{"n_kv_head": 6, "init_std_qkv": 0.0259, "beta1": 0.9, "schedule": "wsd", "train_tokens": 144800000, "dataset": "wikipedia_en"}
MLP neurons of a small language model. Each row is named by its layer, matrix (up: input weights) and neuron, and shows model dimensions 0-191. Each number is 500 + 50 x the weight over its row's rms, rounded and kept within 0 to 999. Numbers have three digits each.
Before each neuron's rows, "fires on" lists the tokens most often at its 100 highest values on Wikipedia text that the model never trained on; "fires after" lists the tokens most often just before its 100 highest values on Wikipedia text that the model never trained on.

fires on: " \"", "-", "'", "\n", " ("
fires after: " |", " All", " ", " Jean"
L10.up156:483520517508458514516484498479512540496479564532545533516472512492426499439608519544545405456525484569504540500487530643520495514521640461500601515487511528538478395489476488491430481584486548476456531472452465531526463475549489491458438537481483454503580459452418422414583478515369508508550535439489487464473553485502511485520557498503414481486438438448547599596541552439484453440502512474472449458556503528512520430573480510532454446426508455590470474575526487472466468539449490439470471499652502591536453538571544466534485449591342483504505497525489540470502607522640499420

fires on: "\n", " (", "==", "'", " by"
fires after: "\n", " ", " (", "ed"
L10.up492:590483534572416550469551394596537556556475517413558437487508517508424554544509547498524445458482470492459463487419506562503504457433547501563527493457470496445400513552493552499517474541455509545444572516490461517529469447520432594473450481575577492480546515461444396422416389493462559543581419470489490490512533512521573451502617488470561520478509430448512563549451393452429427560489433511457470448480475435477564504540428502534527515495574522478468527494577603478406603538442504553477530499530570470484458586516513626561526531534550453424500496504544561476506484541478508403

fires on: "\n", " on"
fires after: "==", " ==", "s", " in"
L2.up585:452543558575471498521450472548494476474513503430524537495511508414469382455445455477487489556560562480453496449413535515570498580594492451479464566479483535520552576473475560562480507431459483419541520518547548421581496489616597509543548504487534432512479527387508492485389554452494530433529461591488510602336456429498511503474531479537517502537550473520532475446528434513446517460497489527557600496411491519556509503395502528434559458554454426505439466528529528453577535437543546579483498450529530481530501484561553514402521415378561443509416487447578524521470471503526528565

fires on: "9", "7", "8", "6", "4", "3"
fires after: "7", "9", "8", "1", "4", "°"
L7.up267:347515561462474544494497518511565505565613524523508479470424570508484450617425553424507554567565480580532581564433372461552523448510489456475521404492490515421402515438512484476452601441455545463532504513435464549545520470456510478481488455474473415454493528455456459499499442536454526558473553452512467541502512528492478541455508532547502580582525577441513531394562586493519484503467425534460486475502477550538500497488523512521421527536438496577499482491505546404389563446442536549516461445534533564515634367478536495461515542538566533508498549518526541455548550502476497376

fires on: "2", "3", "6", "1", "4", "0"
fires after: "9", "0", "5", "7", "2"
L2.up471:464531471473545554562512441502414538457449473536461595458518559480370449532489536502530621484529392495463496449475403486494487442513488548571511458604500500513466473528429507479500463363519522462449458470414583560546421500510510502559443425438470449594510547497484442506533484487501525533478422511501423457468456613501502490493482578553552584537606528498596620534563495579492558534510435479521549544452486524449442613501571602447583529450530462456454447461561505512524502487542483517545465500513462436495515544509424529514461499508444407540457426534545486491481528427419553437

fires on: "1", "0", "2", "4"
fires after: "0", "1", "2", "8", "e", "3"
L8.up657:482521473406455606529549571522532449486504461525480509499511497366501507396484511481487516522499540460481561448492537644537458457423522544532578523498489536580530454562528455444433549489504512512568504582514504480527476535501588573475501513458457466549444467558441495549502491546542497501548529478505538519366510593491405460467535522557490528555510461589462556553555557513486520547512415550534563512486494496513396563507487485529504522397448565471474555511466519512474395574471548441393553543613504518436527490423524511430506444486329426483458401524510433457570542513457495422

fires on: "\n", " album", " at", " ", "O", " song"
fires after: " |", " the", "\n", " D", ",", " The"
L11.up507:451449501596603466571455467501465529599532558488474551552444491531510578490472527579410416509414515536524592502565566507498548471425600489485481508504459542468540421501467544458532565522506571496459543540484497484511439524436531401483552448440541510421518451467509563515449576550448404525470534474460489506540528551547453439505454505512446415449427457488523536424377464593509464409546499420537580492572454508454440617545372504542428541469546459548500570444465547440546556430457528456496523473459526475492529470491591561510499554576515483571507520481442474455588487468504443538

fires on: " ", "\n", "("
fires after: " |", "-"
L8.up674:518469430430493539479506544551456447488470618443525493432388446484519447567545366558402516575551498385499565442564484538559535490465568532552622435530463488479507476566546453443530455437461431592436488489522518527497477609518483542553571406510543443478484483472421448483533503547447483463490578474528447566551512483510475618429548514505499516579489466496538527513428547528626521518427515433501538563618476510466424469537447529431563469513512441523529514503474464514497511525517509513494502477521494525427562461525566477480445503432424461427493499504522536429445634523524421512

fires on: "\n", ".", "=="
fires after: "\n"
L11.up27:555449496498576549573435512537447473514495494447431600472495402539531470405469541581432453487549446475503615443477569481496501515486533464506329514509561615428563589489548545547459478444531451496552511537515429551415461494496539521455439476525543496535578570550561578554398392553497573499522507472544546420531477492481570507513489574478590525500478442430552432450441510481502438511483537513484516419470559529480496524515533503482488483465529564509584487523492576561387412434460565537520553574431478545541491547445424507501460547377495503505525474525515489499480424470456456462

fires on: " ", " |", " the", " in", " those"
fires after: " |", " of", " in", "s", ";"
L7.up305:535413481594509569365509465483430543531442511456424633526525411462594510507500489538486484472520532525579591474532415532483572443471593505468455494502507515536571467507465520558454410490461480513526453501461480459535486475469487501478532469526568533548465548503532496460505472503463442492500510583376530531481570473582516533518481461469499502481596532446396576540484470443501582574515566493567508448475490538535467547435490458491505465447444400592474578485522421377486491576456447530551507448514480501511543315557451579482544491528553441527384479498503514502561511486557479581

fires on: " the", "9", "0"
fires after: " on", "1", "2", " under", " his", " the"
L5.up199:465434488513586555491463469488577478517564514544483441440509465395521625405398576429460501400577510500511456477603493477540562447482456557578479596516523463491496479539482473550525477509543475494453524464565396538552522504507587460449514559426506658481491464549513488565512473467476516441489534475460522532473477501485571469522560403524512541436430521501518524476514423547512538498504508508444540550413423378549564462464446510531555427466525519426444546418475599498474518483556527477468538443576504580487581506516546498581497494550411583465508541415533415519519511419470504429

fires on: "1", "5", "2", " |", ".", "4"
fires after: "0", "3", "8", "2", "4", "6"
L7.up306:414492470568441499458517488547448521445525492529495548458534481492552542479559596425492514447427461425503484453477435541444537495369573576487509582423556474454609419575445505522444506446622487524556485580519527582487460548480509547515518516539529515522435469487480553464537494481513488484567514585468572476511466484510482562454559489579562477512485481464527474514561601494502436490574513501430483429472539645453425436619461641567530469475486442458459503521510493419485503514550551472453571516522482512470458512417489533505495468581412402481522442532552407453473427526494423435

fires on: "s", "'", "2", "T", " |"
fires after: " ", "\n", " P"
L11.up655:419519548666496526485485512539509514469462496544536492511422440490518461611437450508468533533450367594521591492505444464515496372558477424529534440471494459551534528475475435385519449453520513448468525489419425397538533613463457564517513484486498486608555541546471518514520516565461595449492465546388546408417481541555528531465601540454477537560435553532514525518541578531514496543488440450479504511572453405528465532485381500553462478583522447512482453548461548495515516428538517471499561476465432443557524506542502518510433531506414531463445456485486532521542490505566520566

fires on: "s", "n", "ing", "ary", "'"
fires after: "'", " Romania", "Croatia", " Command"
L3.up78:461467505506491513413435477583571498482480487438593428399508477502516451515440462451495474566486478512520531511505490478580477553421518570496519495528538521557558550517512469527539459482451488486505512599497524525512519501445433449427416579596507535463503516608520478542482564514370574533532530442447510431499463481466525475450606554518405488522405539417388408512600538469443504517542499483563533422459512516407472577468527466534545545526452465531535475458503537489574528563491543390506420565581374445514541509471573579501491528449526489502486485494562364523471499536557386508

fires on: "\n", "ol", "ul"
fires after: "===", " ===", " ", " In", " in", "===="
L4.up229:478538555461372445417505534500489443454558532569485473487405601530404430531437436534486483546434443520570539576446539499463430523476490537539465457493550468504420486529539488501519484533457563516459425577552518496521444538541549546487515569407484576452423532475514492534507468461584503505552528612501429580502450538493495461378499560622478462490631463546336506457554473492461566513559464497490516475469570395520476461458538549574478489468367440459496399509564564563491525491475528541513520517538501480545434506539493480465498496507546446480561578475514579454498522476536444502

fires on: "2", "1", "0", "rang"
fires after: "1", "9", "ar", "8"
L5.up39:390569453555473446518527528474457498505533493556460414461514582430531472488490517544562497530495484457455553419507532486547509515450546554441500483452504428491496418523568459371532535466436553506552430581551445546507481557526500570536485504422474582544420523483508522539442436466608513554530466513479456536456491539535477534541564482534519422497451528494423493467489574497534524548537347484544509553534491543489375519585426534440560541467388462464408491559507522440471533567597518521518438554443481490600456479522445640549492523456373470565448499568501532499483546475467536442

fires on: " ", "\n", " \"", "\""
fires after: " |", "\n", ";", "=="
L11.up511:548492468539427464489442541545501501590577521443470432446480473510507529563582494528494464565519503473603537452443434477509526495412516590447398437446556541562554539445546574496552515513501410509493472574469524507478397495550581470439570476473600412472522497545434457446545416588511481502467541485539431516483511489614521384422641491504651456521473525446583492523419475427561453523453541509487438499569474541499520412487456506569472523511446416446521547521456496531531520519571420515533525443546496513431483435535505517510522504501479534506500494433506551443484497512570601425

fires on: " and", ",", " Total", " score", " population"
fires after: ",", "|", " the", "Review", "\n", "Professional"
L2.up696:570502458493552529521431399522501539442495506492470481468496523432503457543560541561552567547499525562547463415521529610441487527509500501545582508473388588463483492470543619444502576578515432551533480449494525530522545535469539460510472600424572468556476400544485516473452481522494444442424459541518538589447498489496380439502485530600510507387570515497501548495516536563443541443543542481480444380495466552564455470511526486532511439553534527532432440455463505494493480474606455484602574455397502481554485596523402496473414464468546409469525491466481530417551501459504575443

fires on: "\n", "0", " at", " |", ":"
fires after: "\n", ":", "0", " and"
L3.up127:438492511497459465403485458455493531450469406488526537555384468488526537526546535534498484530359478493369454564394444471461567586525519457538575528465396517468515526464461473583517460539589543443511505499504466465567534610462561480499466487458495500568527459481523536515471475518594483549528493450521573504556443535505459603411536468516508450479615483469552479548478474526542487488509511521487494509534498501519476459518467472450490532495499510489458577509464502489448528468532430460453596534495357400543492623545545532551512632497508439344453539445554478469570463466597553486

fires on: "-", " •", ":", " ("
fires after: "\n", "-", " a", "com", " the", "0"
L5.up33:526531548533546532524643507475427538433604442557473506536584470424519509495450517425463441607499486520587499518463413474491509480545530548480388560506507528474474465446481586570618532599498587443441461499419551631455497480426483568499446518424583515507503540548547428441534492531467540509423476545458512538568490461506547495511478549459531539480515479557504501478460551495502613433555459461501458468448402466495498547600471482489485496392490534476407551399526501551461495487451482523514446562464536435443503457449449509491495523509519562502560535345472540479505421532482495557

fires on: "9", "0", "8", "6", " ", "1"
fires after: "1", "2", " "
L11.up294:481523465563501420478451526530481552514522518473507500503464487517488437487451524502505561507493569535478468579465452479480530481447455560492443433522446457541471569444513412409494464497478522533433522547500499557581492485565607460523516477482479483502575587494437562447521523458512494548508499452404522440475541575520448465559578532467508507466578509464462526544519529570490564584538458545458431565429494484555458471516433509432527453379505547485596449511436581488437551388401419504519450436612435480366550501525548571554558454593522432557462551592487540589523644496485497448

fires on: "\n", "qui", "s"
fires after: " =", "\n", " ===", "==", "===", " =="
L7.up255:477506413477462474501461480544404492550404447533506452447581462447518472561479456611523586554422503447484506559483395605512525405527545572514511489476388563447509585525461511549483430545521425489487431531492490515518501526514443542496544395525519501518616548411493524612397511486459462428577471500447527518422451573508483395511500539513443508491536486550499498511541478429510508564493559567496490577441519395437527480508525518538437487447530495420510544560509559494535508466579573543523466556510520484615522454502500446429442481466530465546596503500492587464473416420568509570

fires on: "\n", "s", "y", "cor", "er", "o"
fires after: "\n", " de", " Le", " De", " La", " hyp"
L5.up247:503515539487491492402498449441495481462484546425466489527514492514524539483491562614464441613485440507377576525521527411483478489575551393528544505585483502441565480532459548533556541589450509450566536472509448594482508464425494594539450448491509441508447538492487506478411479537516461601456507494448498495439549588488586418528542433508520527461510547483452437481469447604615449402500484542482536438627493493492460573529494508529465509427536508532556534369475525562417514451550551507474552593540488490441543445479482460484385490500446470504549481555572541407484554472505501552

fires on: "3", "8", "1", "9"
fires after: " ", "9"
L10.up491:574490481509528477588444512544574536652558464536428480485535527481473538509565466679446556468520557468376492473599533459528417522450472500466467543425467475513476620557494377491532540567405553540573451463569516557516480515394536550568535508429560523436421503549453517486511555531500566483493476525444423593477491531443463473505493427512441493412531491527510514463566425552548494496470453505470480504491475461492567520435566546571405450482461544481550417455517506440433489512551551470543435544506462546511510454545446481466547495487583459573481556485491552517510463443424488536

fires on: " |", "OC", "g", "3"
fires after: " ", "-"
L7.up539:558430431561495465468559445443460478417443577469445494449494550532478558521531415471548542552542445549555546421496434462432602436476554383454433512566594477452590550555513500505472432477536551491526489563441509500608466553450514517513521399543508466458568499561465571436482451514460544516510554510409551542505570563514590455492552413508558447507474605488452426577540529474523488515533408482464463498467511514598557425537526533598493462464393492515476463592413573386472478501488491455460446466529504449557480563516490488511527432492564420483484491475534528483556512478448526561

fires on: "===", " ", "====", "=="
fires after: "\n", "==", "==="
L7.up0:504486468574480513553467495458599509466502495578498510484524402524511508494450477487438497471621476540397454452553492603493533533475521584512451523438432497462507538505499559533486445530544499576432496513485501477498574481462492450463515529405540433414501522514501501510464565515550463485486525475548536462608540570446491399443568542493508504479558556538443509430530529464510565455450513450714500524495465574400515400533485465334439493546526407459574530440456472544467434507526470651453399511518476502493518494481514592479451540474535488490510569481532503584517487543549477463

fires on: "9", " ", " |", " chart", "2", "8"
fires after: " ", " |"
L2.up251:502546555513516541586520462472549497561550441523527511489543540422564503523459454459537545441473469392569530468559542454388475538461518438548571513518520513476545552525523496405454515533573519494420450446548476500505567436451567505553526521507471535446496559452402476409552463400471545466506483474565497570360525526584449466408592547562522469555454526483574461462480472593477497563537476400377484535396568457425475482391468523479481467480530496575606530471514403500523474533482398564477501470510494508498563532518522486570558398535565470431532520482508484552496511457569486542

fires on: "7", "3", "9", "2", "1", "8"
fires after: "9", "0", ",", "1", "8"
L7.up361:388420464450465600575506461428522469504538518478421420483443527556611542485550505496499491543466377546508564488533469517408518543445473587528519611459465468460435495496527506559570523495515599551552521521511460472574531565458519569504497546488383470524401513570547399524487508445434488489493546548466533462416533489514480546437507399595533432496479464535485501492480441521471391560576416523543518522502482539490452571461408580455546572476519421541555484430483558482437552463615496556485534462515508486513518459466430544416420529513530486543462510523498486556417549550544452458

fires on: "\n", " of", " the", " into", " in"
fires after: " |", " member"
L2.up589:552506534522514451591498513548460478464540520543512481460542467444540471501526505440593561539495512396461496436525478509501533476561427425481494513420530452472505553551463568488425498582551536452454494413562499432478504567524459547534634492507470489555463510479330448473407538452531478468548471441575554563475544503535502553493568478500537580489471469456571523560505371491558420553620554469385491430459483541452545475494425429493493525515563509470481503453469542475487547476477537519517521456463642471496513511534596485530463515444514504448453465527477495433446633472617555573

fires on: "-", "\n", " the", "."
fires after: "\n", " |", " of", ",", " F"
L10.up629:586514561588473466542533529513508550505520566568477489448402505473502484508481557498462451522507465496471583498482551505464537540537561377502528538432401470531437481536456394503601548596576574486384516442557601504493502438416499516503507408429547528420537443480501507419479497453495547459478554609471518412437470443595512452472519476467518588506513480533509508439445550535458476426475520580610443458496570569525516537461499467492471440517469433505472493515520436472488497508404548578586453504524533488564518390471535574512455461510473522457541579394489475449538561586560480463

fires on: "2", " Jo", "1"
fires after: " ", " (", "\n", "-"
L11.up637:553342501574459503430461460446529503408520524524492542486476521384417555516542543420492422483504528518479517376484525475424494538486590472560488457483522550489533522462549474537431578544491477464380388532497551526608481454531470512524538512478416517457482502489562478393536391481460427510502428520499517472492591536495541534435556461484553519630501429465513508452584478502510548552560500498570509514479559514528393572529457551567534455436536548490454487500511554503562559489443521574563501500508471436557428523517584573513424458637466496484440461540492431547485487484515459495

fires on: "al", "0", "th", "s", "c", "em"
fires after: " ", "-", " ex", " p"
L8.up96:503431534441574549437460475420458563542440435573514517538488425522524444545461468582574408433466409551466515471480572568454541484475527355470589431509494503467537504549570581508481463545551589413441438509501493413547502413463428483533479537490466487476476520506492453500454538422517540484407491520527525530507463408499453417550453522499435499485449477524461421575581472490573422457516537477450494452437470612544448505510517468539581529552441515492504443545569606500498496495518412483497444468591423538507559519511576492550457439550512607576444576480539562528516533522541554511

fires on: ",", " and", "0", " ", "2", " on"
fires after: "s", ",", "0", "2"
L8.up613:540517485540498525478507465468376453407499532478404565510504489475503511509466506487530501481450437450502474406398440630511484456549505513535589465596512417559487427526433515507523493521637462452587546451415579533576462519577501461543517444600555427491539423476500462520510499501482493460478539524522548572433416474515455496495527441492548455478416529492457528621511541555485461470415482569397562515473505494469534580501519447550434494525528524538582362435448585455591452496507553517484481601540516413494504525528459525514452498511562521557438474512522455513428535501536407544

fires on: "\n", " \""
fires after: "==", " ==", " ===", "===", " |", "\n"
L10.up41:503477573376535461507431386527445472482437522426463409485568443494491454499575535443488456529524530530510515473495489581502489456570565574496505464541489400534493524360500544444506498459595542585493515467452603469497491486544564515586615452458499547479473492495561533546431470475645469503559461454506508498473542477591535394458488510576446507545581478415538442508500515406587481547538500523450475458599526462559501480466542476551531443513569410549575500505501538479454538489469502511471471497461423487642479547487461440542432474436459439483463497423476493520525465447569549541

fires on: "\n", " \""
fires after: "\n", ".", " =", "|", " |", ")."
L11.up376:565430410506486441584447503557462523500478488475562514481475440617452496414438525588464504560440495468507486450502485558498472485498577525516455545497519564455427502470567530490513614558477538550473568466440512495491497490519459580543510435452481502525581521502426508483399434484522534491569536511440459435440472451494508466444444493553544565577537403405601534491527522438502477493492492520475541404420558537413534539479422434398451506520552513614510465595484506463487548523569576545534549616610499512530509465494460427481485463453482461434645467486570493489503464561540421454

fires on: "0", "s", "9", "1", "lu", "C"
fires after: "2", " ", "C", " C", "1", " Ca"
L7.up475:458484464512463504512535472391524551513563505524433460374530533496524484494519455555528526413463463536529543563582503502460455469382515508412499602501495427463542512492570516433540489507544551503476531507509463459504542488504524418563549524443531404460532451476470622499425559601514550417484441497543531614490539435553484483479553428642596431496483521543468493574468498533548526614455395510515463480495439519508538484503509524492548446500482336515505474437504553495411499521483505608518493484572437426525506468519549555414427482497441547552530473474438503593536442501577477490

fires on: "0", "9"
fires after: "1", "2"
L5.up430:533431481517424487450521423528475457434559501558465475515504573471578503480533530494546497451465417505532550438482452506453564408437502524454530617488594467473507551475492559521503490633550564509539511573353574502592576555479612574477572571573482517538523462489449570509485460439463466472577504427472501444432609458455584475442444388506511486550528477503450466465465487488505483564509415416537454476458495487569496484547433539502530518466475486486471565436534484484499479513426474533592433500537520484485537504565474492588515487534479573494545537537428541547435548445504517336

fires on: " ", "0", ".", "2", "9", " of"
fires after: " |", ",", " ", "):", ":", ")"
L7.up16:443549513496503514475568557523457583519547593486426562400526584493488499549393531388504602492605493501525577431430571507444492596496494460489471479508491435380518472513505556546420493533456486480402456400522439473530456455521548472477609394587538487496547506447437551487461530568404469560473474528426452476507469535540462467502554494465505426488476597391577465508519563577503498522613520492434379521489497529518407514547464520530504485578458493524457502488508533517466473433495500498488503478547573528545525517514546509570432487540514514476391475507501495479524490577572464602

fires on: "\n"
fires after: "\n", ")"
L2.up528:499473514445494470578455506521644430468480453526473611446463483412530534502452524554453461524457464491522530428501493472460456548504575534500518540546447459511489489497551604534554489510463454479458489570548542476508487605504452525443458488504546417536533456430541529406472530525579457531533445467467560530433480627443486489335530558522451507456481505494566416465489544421527524409558442429508443472574443496519440478438551518546527463468490448601424528467608530489499582532470498489515479483544550493602486619426520454463492578496475505492555487502544495397490429513569588592

fires on: "==", "N", " N", "A"
fires after: "\n", "===", " \"", "-", " of"
L10.up670:513446486538487576479480394443610470485465521445440566487583478499570405398450519517409490486532466472506525481395518626523518494503570466428456483470569474551515530533486478494553494495476591461502544463493469444488528491510499479561438344515624519500434551495448438465498535572593467557491487475555465538561491564472469496441593450557600468505597489546540501496513502486434413471430450595535518473465500496505527502533518478430571465486455417508563561495573562427474599577501510453531466503469452468522545503449469523424500469397546550550484450566528606467538550508561542500

fires on: "\n"
fires after: " |", "===", "====", "=="
L2.up659:561446430453536546511453496561497502502536525535471428505525531426462445482560452413551494502579563449564558483483605547483398560483450511473545563520632437533437499478511508588486568499467578513471454467513478402462395536570585597540517445521511521394549513559481479504474436457535566475533447518494435554453483538497393438564464543546478534514430510515466454521534433487459521438553459512495476336472495471537437458416505484538541475480446456473522513543506458396558486527437460574526565505478459621473503544568544508515552469471508459519515507555480511418478574431551622501

fires on: "\n", " "
fires after: "===", " ===", "==", "===="
L7.up279:565484551425534590473535518525442485518472521485460371470491480466440544493510510548436419530512429458475505509533527529498443490524554513587590346435550487540586556537495400473498475413575469481428463427614502472516501372479537526540555500470546523538523524430512545574532570505532492513456507543504563555497396551442451463451495425542455440547581481540491521456518520364504554587448529482500566582524432465445538502507448482504503544531464427429601550487536554486518503533532446529464543468481449416553402493549496468462495460443536484536430539544561463465561493531617544483

fires on: "1", ":", " in", " para", "ana", "8"
fires after: " ", " Released", "1"
L11.up706:564571424493510459543538456484466501520526533446431430459467452595504439501495489591413500497456436546470480615569409432591550508484530484565441523442529590629539518428488463464471476478456555500489409430480478504483596514439522437461425524472484425524339461481411583423512549486427508509507502432517495533511561568532469485558481475468437509470443534609484501532509454555441584482486504490528431587515481489487478421479510567470491516557533487540509554560538537450482461493448489554596444567622491506481508567609516586442478540492472558495507505554493494431505455545497575495

fires on: "s", "'"
fires after: "'", "’", " It"
L3.up147:338488600500583460489444568477508432530523511467440555467538527500531532565516499536556569495555461546486433485392442416463483506461573440396486429445498508521510481491445464498526417496531568567526495595440415489446475536432529524438498476511423543511567471559519528542460480409497612506494500503478438493481496484501485448504613440580529483547489488487503397553385552440375457496472523420542475465576497481512514500558496444491505511501478466465518559509500576460580574500571488453530451534499498574513484583496490614556479476535582471479582519550539519536438458499644535507

fires on: "0", "1", "2", "3", "8"
fires after: "2", "1", "3"
L8.up383:540434519473468547537478573420523425475500599504457427478387505494535587542438591446535481443501556528500473452484421486465420446493521532417484546458517533439503489541551527522472502586532502386545517476473568519489493402514588439559468599468413448575474502553463582471453502491448490503601508491514528448506536470449480509489591500531565551498419498483505457357517568566506511495531497489582568474405502595495515536483443515431488439465506512414507443520570511546482519563370592533516470536584525528548482588491557531505467456493429530568446475464432442493467496538473531378

fires on: "4", "0", "3", "2", "8", "1"
fires after: "1", "3", "0", "4", "2", "8"
L8.up605:517465499433427604539526524545500509561531492596460430524589529483522495508489557462596508603526555538438506473469495564531452429522505604570515437471552504470530512560435329492494526424527505438452496545536473456512493520455544512480589490513492545495447488516457583529504458505607507536535456523514526558545529510540514429473519445416469556491506473411532505542469449574484479551491441437435535403543489461425526533451446509487506456547438473514478535483501481546451485539558590429392514598484546511545523573446451491588550429499312476559427502484497489454501540544473439394

fires on: " group", " album", " band", " species", " town", " trail"
fires after: " the", " The", "The"
L4.up507:587439504510488456483423560534528543492462473441479437568420451548610511464521569517433487511543450525539587490542495524488501496453568575485543454553584530499473498538501509491469521448558522504421528479503537526490496414407521555433447423467515480407544497581518560548575600602450488440542436540513443508491584549443427426486444414473487377517473474526472560507544391502494507500508442481486494544536576438514413534532581408571559486469462482519544596493485478589510543544436506426444461558506454488541485518493533503432495523608489408593501537410511496582465421504477455423

fires on: "\n", "==", " ", " ==", "===", " Ra"
fires after: " |", "s", "al"
L7.up74:456431508487562550510500490564533577522410491413493559542584439528574509471506422540421440613511583483580556440599491452481519471498536481552478480535534388485410514514416470475567578556420558421477477483364471600490499490523451505485518488518599556430488481422447565440549454497471496549514454605413564569476555508477547488475529486520519449506487495481513484507544516526466637532481493428456619458524583433542512511479445531504462469495430508559534496533461589425467433464524450480472523498493617484552514515521555443491468445483458461422519497472462421475490523511549588485

fires on: "al", " A", "A", "B"
fires after: " ", " (", " |", " \"", " of", ","
L3.up426:454483510607508555471492486512451401445527521539510476425501547453449505541496476561448473489522414538500539466438489446445585497520477422443515498451418462515548482515504660472526533577617606552525449565525567459516467518479464542457504491513583508471465516575337493457430521441569541535558509459520470595505598494417463447492471554524478542411517482434446424504487501577451382493562388526471502493547514494538456512510486532579459561515486414512527486511513528450486584499497533466480540521447478456495510577497497462375484444493622525451591501494568516437533515505565564496

fires on: "-", " (", "ing", "/", " is", " certification"
fires after: "\n", "0", " UTC", ")", " on", " Summer"
L2.up416:642559506480491531402471527473480548495563376521533522471511437588475503590550520572553486567583503557597444445475527492402493591537584599447535538488444488510439443429515589435549539614590524457475546523484507533484495465466543455420443458508493460480465482468505524556504426476447462474541493488440474450513441505586509473487587535451469483515464487536540537550478464567559473556604492479473448431463478497438525531475498445515513501414450448572402484427516558419514547549577417475543535464544491430552543522437500460434594501467472547475587428449533479532452579513490474478